From a checkpoint of a small transformer trained on Wikipedia: rotary positions.
MLP neurons of a small language model. Each row is named by its layer, matrix (down: output weights) and neuron, and shows model dimensions 480-543. Each number is 128 + 32 x the weight over its row's rms, rounded and kept within 0 to 255. A neuron's up and down rows have the sign that makes its largest values positive.
After each neuron's rows, "raises" lists the tokens whose logits its output raises most directly, leaving later layers aside.

L7.down80 [ 81 151 118  81  95 123  80 130 117 159  91  95 143 145 172 100 150 117 134 120 179  79 136 222 100 157  91 130 150 112 171 161 124 165 144 162 127 102 171 170 125  57 157 147  62 112 208 184 174 129  89  77 151 107 123 141 100 150 144 105 140  94 178 120]
raises: " votes", " population", " vote", "inos", "ians"

L7.down1929 [139 127 125 129 121 129  56 185 119 138  86 147 152 172  94 132 154 156 163 129 140 106  76 129 125 117 156 143 194  98 131 148 171 125 158 155  90 114 132 137 118  88 140 132 100 142 137 143 127 194 169 126 179  97 148 161 175 120  98 130 145 133 129 131]
raises: "izes", "izing", "ised", "ized", "ises"

L7.down1600 [125 187 116 160 103 122 148 131  93  59 142 145 176 219 145 138 172 144 143 155 107  83  69  92  97  95 163  97 166 130  89 146 119 104 125 140 130 138 169 107 147 155 168 126 113 104 133 135 108  90 199 119 132  96 136  72 183  32 103  85  49  78 115  75]
raises: "e's", "e", "itions", "ict", "icts"

L7.down1427 [ 84 102 134  73 114 161 129  72 140 135 157 173 110 116 114 145 109 171 139 165 141 104  94 120  95  99 185 145 133 166 141 108 166 156 115 138 134 122  56 132 129 155  77 155 138 161 133 167 122 140 187 106 104 105 151  88 167 112 164 133 116 173  93 138]
raises: " students", " professor", " studies", " student", " school"

L7.down414 [120 108 114 133 151 130 135  86  68  83 127 170 112 127 170 111 180 195 113 128 156  94 102 220 126 130  69 110 139 150 114 142 142 136  45 144 141 127 145 116 125 121 122  81 121 110 101 100 121 162 110 100 128 100  66 133 122 136 138 101 151 136  86  72]
raises: "rano", "ads", "aves", "pe", "aded"

L6.down285 [ 91 108 100 165 155  56  86 128  92 156 200 117  93  97 130 103  79 109  93 118 163 144 142 189  94 164  95 126  88 160 168 111 162 139 112 150 164 138 134  75 126 103 116 137 149 112 105 119 108 167 123 123 137  94 101  69 102 123 165 185 138 155 105 164]
raises: "lement", "ibl", "get", "ering", "ented"

L6.down1396 [165 161  94 161 159 148  99 171 138 161 118 173 121 120 132 131  81  79 136 167 148  99 155  72 131 104 105  85 111  81 165 170  68 131 138 115 177  87 133 121 145 193 166 115 131 114 116 100 107 111 108 168 110 170 150 144 175  55  57 122 182 135 104 138]
raises: "a", "anc", "e", "ch", "th"

L6.down185 [139 141 150 119  94 118 156 144 137 160 138 104 140 157 130 100 139 119 122  88 166 104 112  76 162 186  62 137 111  84 143 154 195 138 141 156 114  96 147 127 127  91 144 184 105 137 104 116 135  79 157  98 165 154  74 150  63 101 100 161 113 174 173 157]
raises: " Ohio", " Florida", " Italy", " Greece", " Alabama"

L6.down697 [129 103  44 114 106 143 174 133 148 206 178  93 165  92 147  71 127 140 108  61 161 120 180  99  82 112 116 146  89  62 158 145 123 106 136 126  86 204 104  78 109 212 142 153  90 135 159 183 173 105 138 137 108 157 126 132 151 119 148 182 119 138 139 169]
raises: "ained", "imes", "aining", "rist", "â"

L7.down599 [135 143  79 149  89 162  88 134 113 112 112 117 148 170 169 108 114 138  47  79 163 119 121 116 144 132 123 121 145 135 101 114 119 148 177 136 109  79 150 114 148 120 129  93 135 130 112 138 116 171 155 139 146 112 107 184 149 129  73 107 159 157 102 124]
raises: "res", "o", "ras", "ron", "rig"

L6.down1768 [128 141  10 129 147 102 113 180 113 152 175 137 115  78 130 106 107 147  87  82  92 166 141 115  87 152 126 158 162 137 136  90  58 145  83 159 149 127 126  63 167 114 135 105 113 109 119 108 138 151  95 135 157 130 158 156 116 104 140  96  70 137 255 119]
raises: "ric", "rec", "ri", "rice", "rem"

L6.down892 [115 159  45 174 154 142 144 142  83  55 124  86 127 135  39 148 135 138 105 131 122 139 108 140 166 119 116 146 138 150 153 155  90 125 173 118 172 137 157 107  73 128 149 134 150 151 124 127 131  92 141 132 129  79 155 111 112 178 105 173 184 131 122 151]
raises: "an", "ous", "inc", "ung", "app"

L7.down105 [183  76  28 152 137  99 142 128 121 151 103  55 141  76 107 170  91 165  75  95  99  80 144 166 143 142 121 121 139 114 157 150 129 172 103 150 144 110 116 133 133 106 168 135 156  62 108 117 136 157 103  91  86 113 111 138 129 100 169 149 142 182 104 132]
raises: "ra", "rib", "ream", "ris", "aled"

L6.down259 [144 180 118 134 175 131 124 147 135 158  81 150 165 170 152 112 113  77 132 115  77 127 102  48 130  93 126 128 174 141 104 107 150 140 137  96  83  88 158 125  90 162 195 143  89 107 144 152 132 176 108 124 132  72 193 150 185 126 131 121 151 130 144 138]
raises: "e", "oot", "e's", "lon", "ly"

L7.down1403 [118 152  71 148 156 127  92 131 191 135 127  76 118 145 159 166 153 151 100 121 133 173 151  79  95 125 102 132 114 134 142 141 143  53 165 113 133  92  38 120 103 110 108 229 138 124 113 115 208 173  75 168 106  55 145  99 170 113 136  72 153 107 111 158]
raises: "s", "90", "60", "70", "89"

L7.down507 [110 109  88 108 135 141 106 164 110 211 117 151  74  96  93 196 162 177 205 130 148 186 176 175  98 111 172 154 122 148 154 131 149 111 175 144  95 118 133  90 125 113 122 145 130 144 165  92 154 132 163 167 169  89 175 169 162  82 149  50 102 129 204 148]
raises: "ises", "rose", "izes", "ize", "idge"

L7.down1451 [123 115 105  55 140 103 108 137 134 141 128 157  85 176  97  80 108 137  74 118 170 120 117 185 129 105 104  65 165 113  99 149 146  91  99 122  84 170 114 118 106 106  78  96 121 182  91  86 129 125 112 124 133  92 160  62 150 157 120  91  90 139 173 143]
raises: " aid", " help", " except", " int", " understanding"

L7.down1171 [149 109 124 134 126 159 129 162 151 128 149 106 196 133 107 135  89 163 121 171 117 120 175 141 103 154  95 133  85 110  72 194 136 179  51 163 114 135 144 150 100 116  97 123 108 134 125 183 137 185 117 176  69 141 135 114 109 143  46 107 164 130 175  82]
raises: "ford", "ley", "own", "ham", "ower"

L7.down232 [143 104 120 177 153 119  57  75 102 134 127 133 165  84 109 162 113  88 160 115 158 137 128 130 149 102 127 200  82 141 137  81  84 191 146  84 159 127 159 147 122 136 111 115 102 163 112 107 127 144 110 136 136 161 121  74 104 153 126  45 181 140  99 133]
raises: "isc", "ris", "rison", "iz", "od"

L6.down233 [110 125 123  98 105  85  90 139 139 108 137 107 162  60 105 133  99 130 129 133 118 130 135 156 142 154 133 172  86 106 130 136 171  90 132  97  98 156 143 102 150  99 134 148 154 143 120 104  85 114 128 108 160  77 100 179 139 158  87 134 122 122 202 146]
raises: "us", "iri", "ms", "ne", "min"

L7.down1101 [170 104 158 100 171 124 148 127 120 126 132 151 148 153 169  85 156 144 103 136 100 141  77 122 139  96 124 138  39 156 100 182 129 148 189 158 117 128 154 158 139  94 120 116  63 101 180 157  96  88 105 150 134 133 133 132 239  88 105 165 143 129 170 108]
raises: "ity", "ists", "ization", "izing", "ised"

L6.down1178 [134 176 155 164  80 147 114 151 104 127 140 186  80 112  69 158 142 113 156 123 138 179 200 212  79  99 129 126 130 134 134 136 103  95 117 137  76 144 135 111 112  99  63  90  60  97 120  47 120 116 149 104 147 167 116 197 118  81 137 153 116 100 205 164]
raises: "ric", "rice", "ri", "ian", "rick"

L6.down655 [130 126 102 111 103 110 149 143 163 147  95 133 123  73 130 166 147 124  81 125 192 153 113 139  60  72 164 126 124 134 140  85  92 136  93 147 148 154 118 152  77  78 169 170  50  95  84 120 151 170 145  90 157 159 128 125 141  80 103 126 114 173 146 135]
raises: "e", "e's", "ii", "son", "ae"

L7.down1253 [123  83 159 112 129 113 104 166  90 155  98  94 116 158  76 151 119 105 129 113 154 158 105  78 184 131 136 113 138 137 190 160  86 131 144 136 106 171 137 137 124 176 126 121 114 148  95 155 161 155 131 143  17 197  65 109 125 141 134 125  92  98 150 118]
raises: "x", "au", "z", "xt", "ș"

L6.down1192 [ 79 139 125 175 122 206  64 138 159 140 130 123 182 123 121 180 130  87 175  81 115 120 124  90 154  93 151 116 165  94 139 144 152  84 148 121 159 161 104 102 148  73 111  55 134 135 137 124 123 144  99 119 173 196 131 117 120  69 117 163  81  83 158 131]
raises: "ated", "ed", "-p", "ation", "less"

L7.down777 [152  97 117 169  99  99 152 136 104 130  78 116 170 106 166 139 133 168 110  97 193  89  90 175 137 101 114  78  78 123 178  99 165 171 164 134 151 148  97 127 163  99  90  92 163 107  92 113 162 156 135 126 185 153  66 158  69  94 102 167 142 142 162 168]
raises: " Great", " Australia", " America", " England", " Canada"

L7.down1497 [169  96 189  97 110 115 121 141 122 154  72 145 161 103 205 140 122 184 108 117 110  65 162 152 155 107 106 137 153 150  82 190 133 182 142 115 104 151 123 144 142  95 167 159 101 139 110 169 145  46 158  90 121 177 137  85 126 127 108  62 145 100 163 129]
raises: " end", " side", " corner", " elevation", " extrem"

L6.down1801 [105 134  92 122 157 135 136  69 154 177 170 125 125 102 134 116 144 184 145  86 156 138 160 159 121 106  91 130 113 140  73 182 120 124  95 140  62 159 164 130 128 243 152 116 143  92  98 144 177  89 181 132 130 152  76 148 102 100  95 103 175 164 150 139]
raises: " who", " daughter", " son", " whose", " whom"